Weights of a small GPT-style language model, trained from scratch on English Wikipedia.
Architecture: RMSNorm before each block, rotary positions, no biases in attention or MLP, untied embeddings.
Training: 130M tokens, 3956 steps.
MLP neurons of a small language model. Each row is named by its layer, matrix (gate and up: input weights) and neuron, and shows model dimensions 16-207. Each number is 128 + 24 x the weight over its row's rms, rounded and kept within 0 to 255. Numbers have three digits each. A neuron's up and down rows have the sign that makes its largest values positive.
Before each neuron's rows, "fires after" lists the tokens most often just before its 100 highest values on Wikipedia text that the model never trained on.

fires after: " f", " p", " Re", " P", " w", " con"
L2.gate96:120119148102149105159127134157133135146123136100122160061124140098154119116106110122158159095101121120107131112084115097121111161159195172116102125119098124100101140165117104157169128121111111171107093076128123122150168154136109168125159119161126146114099152135120140121154107139131150162131146094119142101164118104121133079102148112134178109164135101148124124122139179177139133168139175154144147140137126152095094103135128129125127106123123121131181117139105118141136114123083087171131089129157118131098135100142148144131152136144143082136138125140163130091143146145127116125
L2.up96:136116118130163142125125125168126125098147141104145128096173134128150134142158140137138167091085147083114135134095124114137130118081180123128108111156127123095105149133104156149168114142138148123132145094139136126122100123128103138133135098114112149116088107118149157134140136191122136118146100120121116090162109142144158121063117079114189104150111149142151121148134151146161102143147140145145110104104148169115123142133136124098143155142116099080106090096157097122153127172080089153141117144131132127109093094140172133136124121149183083135149134146150149105119105137140106093

fires after: " D", " l", " F", "F", " re", " f"
L4.gate159:133093112101138111089150167121134163102107137193122115078139140133150137128132099103076173099122162091120140128109116151150092121128129047092149126148141129071150128119121163086100114104152165172123139127172130131111108121125163147165162107135132131112141084155137130180134143138152139110137117147144094102143142142117168139165103100129120127124157167093143090144183173110134142173108116171101170141166132158135105101096115166129169108139170102131128127130170121143119132129107134117080113140138110110173111097125163128106147138114125121120146134128141105119158132113126110118
L4.up159:103134153117134137125175142097122134104069127133113138145102148097112128129123180092117154116163114170129175121078122174140132129086140162132126102124135134139086128103118162112123123102138146129114108158128095151119152097158124120136158166141152182123145106132109108132154140112160163116155138108169124103126061116084124098142114117129081087153128114107123098133183124127122154141099094164096144120121109121149148117142140123179117192142127094138137106166140125144163153122156110118138101115109113144127110128121164136096072153094151139097152145149120103128127105099166139121

fires after: " ", "itle", " b", ".", " B"
L4.gate239:174115146124156148165138135108112191140122129159151126086137157159146093138101113123130143131145078144102088145158125138163119139124120130168165121122098126096102116111128114130159128123086119131102123137133132086104113118173156137151097122145138113164139110135134121138129098093131124117113151134110138101084140137109131101140147159137095134092098116126165149147121101133115132096141130114125111134179126148135138111154106086115128137147060118087153125117079124128115099125157120179137143104171134100170118129133164148107103119134095176121141146164163151108121169118110074146
L4.up239:113089120129138126120179142110114177144105144141148104140141120122113123141163134136145120141144096150127110117135128092109127116125084109162139108128101126106086123085097165135100093087134123100098109176147114107166130151125140118169136117131136104151152104111161133192096111071143112113159100150115134160148070123144182174115151097154134120119123161145108132144154118133096141170159134137076166109132137132107104151110100131156109122124117131154092124147131114140168123109144099125115104124106085142120198130119105168104135136137150115159112145144107120106141143125163187093

fires after: "S", " St", " N", " S", " G", " D"
L2.gate121:079133131163165135133150126123113111107140143139149105135154152084131109102098155153146188141134117132122103124108134108126117123117145124099097102118144056110081128129132110146103102151130172150151106105152139118128173100135133124120108142093100083123138111106135158117134132107143143115085149129134123137141154155118120143084133101102133121150088133108157121133111136137135126111105111153171140113125098136041152164121149146126137112143077166118129124138112085151108106106122167154115149141176142114134153173102106115143115105097146123128114100150111072128112112127113140142
L2.up121:146147110141114133145188124104130138095149095139118121149118177137120131126101138115121156128157152115060110130131131136170098125122150190097112111111101114095103169135139097139114141120104119153112090112134112118134165102147111095122123141130119127143131140116130153085168130138166140134132114077142139140114198115106170081115139105137125129131141071159137130159112157126088132130142168137101149141130157110094132109140117163094164095151129105133101197149135141096127102114109092137081120133144141133108129121141123127074111119104134103147124133131137098124119084121112144151

fires after: " U", "U", " S", " Ch", " L", " l"
L2.gate17:127135129126129099156113130137102118134128098133177142142141141094124136108139154124123091175160144122113117103144115136141135146144155110136132126126117098094117128152156134105130124121108150134139108135130109087069136113114131119138136133156076087127144135152135145120140119138158093167108115144148158121137132123128118149088150141193114144151111114104160161122097101147099164135139156107140148120109094118191112105040078144087089149119130106156086163135159113174105101125113167090139115072157139136124153162163136173079081106128173132121124091137141134095147109117130127112
L2.up17:117138143125103121152139164100119111176104105141157142128129095130104115114133116124157094141122134155157115129169153150111190100156138117148130143148125123140129130133111183175144145152123143159114135115165180140139146128140121126124080166153112146122103122175117087121126127065163111124123132136084093122134105138111161148086125149122080117174131112134083164125151140176144100109145131147130101141123124110102107115146106153108188147145135126165097126152121130149120155144142085114111112124148171136103120147134099138146151139103110123110156111099133116093120119075172180110

fires after: " K", " F", " f", "k", " R", "ar"
L4.gate486:123151139136163118162108135151137134107107135164152113133141118138138140127186127113113087102113105094113117166132140108137131163124107098138146084132151145167127164138145130148098118136128126164113167135139108105119130131098131136144136142137120146117091097103134191128120144118172073124120147107153156067101078078108118111192131132130172156137115125130118110152116109104164121118121100156169123145151091101065102120149120115112130116103128114117154088137117109104104121107139071112121165147137105116130068137155109114141082061191116118113139108137111109117133133100117144152
L4.up486:095174141142144121169166095123144141123107174116121153163124137113140137134164094117083130149109147122115107129050169164204085120127151126149108089148125135098150142130146165132103073119111139132141143099140137152138160123106155111114116128155176189090138120163109134153097127116101138108154137121085141124135146147122080138146168115133140140132126142147090144133113101119134143098135132178127114097138127106122147104103148117134129128133160127148141120166165150103092121105101105071082123091167140149140115127118097160152060110126142139144148109137109131129109145082100097179

fires after: " in", "In", "On", " on", " On"
L2.gate396:133140118102138145130114127133140119172135126134145176132106096056109105072118119150142103140153136141131151109113135139093161120125146120120108115159155139113159102156117152091142144138126096125143091157137120170185088138144114123099159147179115100186124107159157118117154105132137134094084155163088099157132146131125144092121125105181128114176116096117145133118126123086072149095110114128103131154162154148125127108148139097146134163125117102135167166109142127152111146130127108168141142111122144152043165131147143126114103118124151116111143123108126125152144108111111103106
L2.up396:138155115107112114128102134159143127161116111141150136131101137056151126111148117122119098160124135121111141121111153145093135151145106154109142142137157166132102108096124146142158150128113108150154165142138119114169105126119140134120169110118136134118108142185161117117084089112090111130080159123092114143156102108179167150148151153153131151120063101118159161140154092114090169136121119120117149134141158155118130094148081106161159176112101108116143161088119141146136142109111125151130145128143104109096153157171159142109114129118139085109111134099148113124117136081109106145

fires after: " v", " s", "f", " d", " D", " T"
L4.gate491:072151129143102145104123150145097145153118130142137107092150128116086146108130182117125106107135164098151125101148150065147118159143116113131106065091109146093159129098114138106158086136116139123111079138155088145115141158110121104153086081118097147161097126091150130084112111109138168107086107143128121127135108137154151099099141130116124108122167130144113119088151183160133130156154150110146115089163071098125098100144089132124142127136121143101154074082134127084175125118111135177115112169137124140091133139152118109134137146155133158114148110140146132118107079124133106097
L4.up491:140115069085112132113143151133152113102115126098174122097119131111128135125141124209089106148134131170151127169120093134153121130144147110167147135106120113114137143101131078120177148096127095126141162124112109117112123101082070133174088123141158153089114139090122140110123177146124098133153141149140103119143128150149132112150127129149116138142104143122154120102115172131141112082137140113142085113096113139123087091143187113143106111142125101169103139124176113138130096158122130163145121120107109134109111092127146139134118133130149086107118167142101096127081133121160111136

fires after: " B", " S", "S", " Ch", " s", " T"
L2.gate90:124134140117113136166150091142097139124149108171087150115133107117115131126131125166128170097134139152137121138166146097145147133137134120150091100149141079114134112112146136123157163084140100125122062105115088119130115150100149141142131120108087067155160143191122158103131140107110122151134077143137131130157116158099114143125125123130093146115155116160113152163114163120085145074115102100105140104098107109099124142123108134132077118127165164119159138123143129119125139121139127112113137096079126139070186130101144133149159173141181131120112103163120122114081092111126149108
L2.up90:135145116146095120125110119099160093092177098135111121117151116132152129187175147121156124137115147149164097134115120127129124130171112115110126094113095163120117150115126112119124156140130088107125116119143129143161080160077106155122144152129127173113095142110127111111135125134199093131179114123153132114161131143163187135100098087124109112145100129126127161101120142126164123148122141149082116146111157111152104121117147169114125120121134087119134185125116138116104151145114163146104146141122123154139117095130120108129156149141097132097197131091107153168134130120124172177

fires after: " pro", " F", "ing", "e", " Ph", "k"
L4.gate322:122124120128110094116104166052148129122110089169121089119082107116145119175155124127087119130121146136139150138164137134133158149158106119130177075185123145173175141106154191102149071126138101137118135184178118120123137124186154140105100087132145124111155099126091123140136134151150126142163140114162120140179103120155118125137155133134146086074163120139127156114158142107135158134109142143115156110111100112154096105113112089145155117157170142105133130120136117127125117131156149134121137063109146116123149136167094092122107159091160129113109152133116130130107136142126126125
L4.up322:120117095141131114131106136127150147118093082117123110116144127113116157138126093136090153086164120112123131137124089189098141125100133124153143127142116155120118126100096126141084131075117111095072179150114099143120145121124132132114132103164148114113151151117155179094116111123188094159164113160134078127109072127169143140155143127122134133124112131159158128129121118162119088110135153162101092148096124151130112128123109106082161167151164155143083107139093146110125158131145141070179157130093139108128145117130124156145127130138134155172127168110119109111101175130139123127

fires after: " F", " N", " n", " St", "e", " En"
L4.gate393:082139115092092117109162119141122114108146132109135140065168138148106136147142084116171152137095163164111128105153123105101170129120100114176108133154138133117130114115122172118151158122118171131109138140093076143154185216163111130072106118157166110109158120100097098119131090118133149148135131146111138140126119122153119093146114125126118101116167141081130137128122098154143126154085124141145106148167096129141138105114093114142149128106118181122124128110123108096130159157119101168148130104123150127126092100110114095123105092146157125136122138109151154102131111143155137135
L4.up393:148149174069129080114087101183100159160145127133135126114116117151148133134104154132127148180142160145129125144098091139100155136126144112155143107105124120110081098076078111109107124153132186104140104142139148107060144144090129117139076131141124088105114127150128165111083102163126137139102112136115097142105132136147160161122128183143089120145141149169164119118106100147112145106103152127151106153108138139107096093142119113076163138106115106123113149113127123120135128117131131169121129116105139151099198142133144139116081111162146088145084104127136100085145102148098107152

fires after: " In", " in", " the", "In", "rom"
L4.gate108:149142152075150161138101141159139116157112125130106104076126122121124102126135126162102154154111121131106146128103151145155126162161129073114126114119171137121141077141114160114138132117123122095150165133121116164147106109125127135163133116124113108133169137204132148136144117109142152137131111122139168124118153088124138143102148115119150119158121182111166159129123124130103131119090128134132098153117130120152121127088142144129130097107130161104126149129133137101161127112094111164135115156124127090099131088163071083096097099092137111109147178143141168127132103114145151111
L4.up108:130133145110134136099127138181082128143179110157115135107098139089109103132170105144076133124115144133160090072160131141139113140155103135161118135115136110131084161083165104132149147152194116143129127112107122119153145104148131099124110126093101126134090075140156164172129159106126111115138139127134147171121137130148111157156146115121148159170086112126147127119158105093111131144142150117123119080142169133165156112128114143097117174169132138109124100161129095151099127090094140119116168122164108155104156155126142181129119118129128126127115090128134161124081162131176093159

fires after: " F", " f", " d", " ex", "itle"
L2.gate188:055109121161106105086132128113168144103132172144153160145120099137134113100124132138131092089140133148150125096129148130117129079098114097105144125109144105093110142109148121151160121146111176145148149153111161151102104096146171090165119151157132131096111070122150152117088131093100102131092134143132144122105136117107135106162113149142131116113159163083159105164113175097140136171122115124160167121159133141070087097149148174108133093177113118095126154148150117090151144144125103146133136158126101123120091130096150147109101115135171143123158117149107148137113143133137118115
L2.up188:084132090110118101079157114108136101122142160128163109108145130143129131146152146135158104115143131121125134138091108131073156096111108093135134148110093160121129138144148141151179108132101157121133137115102145172170087132164122168154099111132124105149095144131099119141112130071114170109127138137136136120158132140164106119167109120178107111105113115064163155118138149066118085165166087107159122119155128125104101148133135124146122107163122078130154128114139139153194112175115105142154141149118128135123096087129126134100094099101136147088152100108117125095146163118119119121

fires after: " s", " p", " def", " P", " sing", " l"
L4.gate70:218125145125155128153116109138115154142107105119163132110175161121131126164118135131119118138106172117130168168126113165126123126136162129119113107107111109126114130212095144099110137163104128120089077115157138162129151124173123171094125152146118126071141163128099111102130109157122149164114132105081186151153134158153123131113168127118135137108162173119127147102133151105127119112137142146150145153133141103155098136091145133139151161119126107091108141128148112127107121154157098137111112112109164082112104114139132085151096124111118135110128127174129133128198088126112127111
L4.up70:134143134121116125124102148139110143132112138144107168085167125151161177106115098132123155163101152128151126141136073140161140133114115144115144111133127147168168142172137140133133128139124113108097102103092139113106084111111163129133139151115115100119116150142148118123111113150117142135108165122124121082103083131140167150137120056173164078144130137088147122137098156141102145129158105119093100108091152138120151125116128124088131163166119122086134154108152128136105157086124098136130131087157081091097124095143142050086155090117124170125144109125119111148138168095103128099

fires after: "C", " b", " M", " C", " B"
L2.gate258:156144127089134166129113113100119112142105093115100164142130121106133143149140135110098150130139111168122132159158093132155189094126143090110117141142111113129102087130130110087151122134120120127115119098146121141152119131166172125168115152138079124105158109121123150167143135116165128171149109100154150162103150185095120108127197123119132170112119104087166116111167099115095106157107170121128119141145120180123093145106100136159155127116171113129139123094097151130161100116153119150099143128165121142134138112150143150147105091121145176178131139141153131162090107132081109103
L2.up258:168136086082124151167124140147158131128131112188115178131145124150133116159146106135116166137109144121115180111198121111115160135107183103115143161131158085129060127095168162101131124121093157137141115159165159111164096106129117114176118102094115129109124129137086160172137128126138127120097135128103131158120146117140109146139117152122168177113104143145152076109158130131136103110124164150125123096180156138165104122123113170133127141139156156145127133136136117119155084116147157127109136122123102110151149136084133160133145121119107112091144142132153122191105106127101159112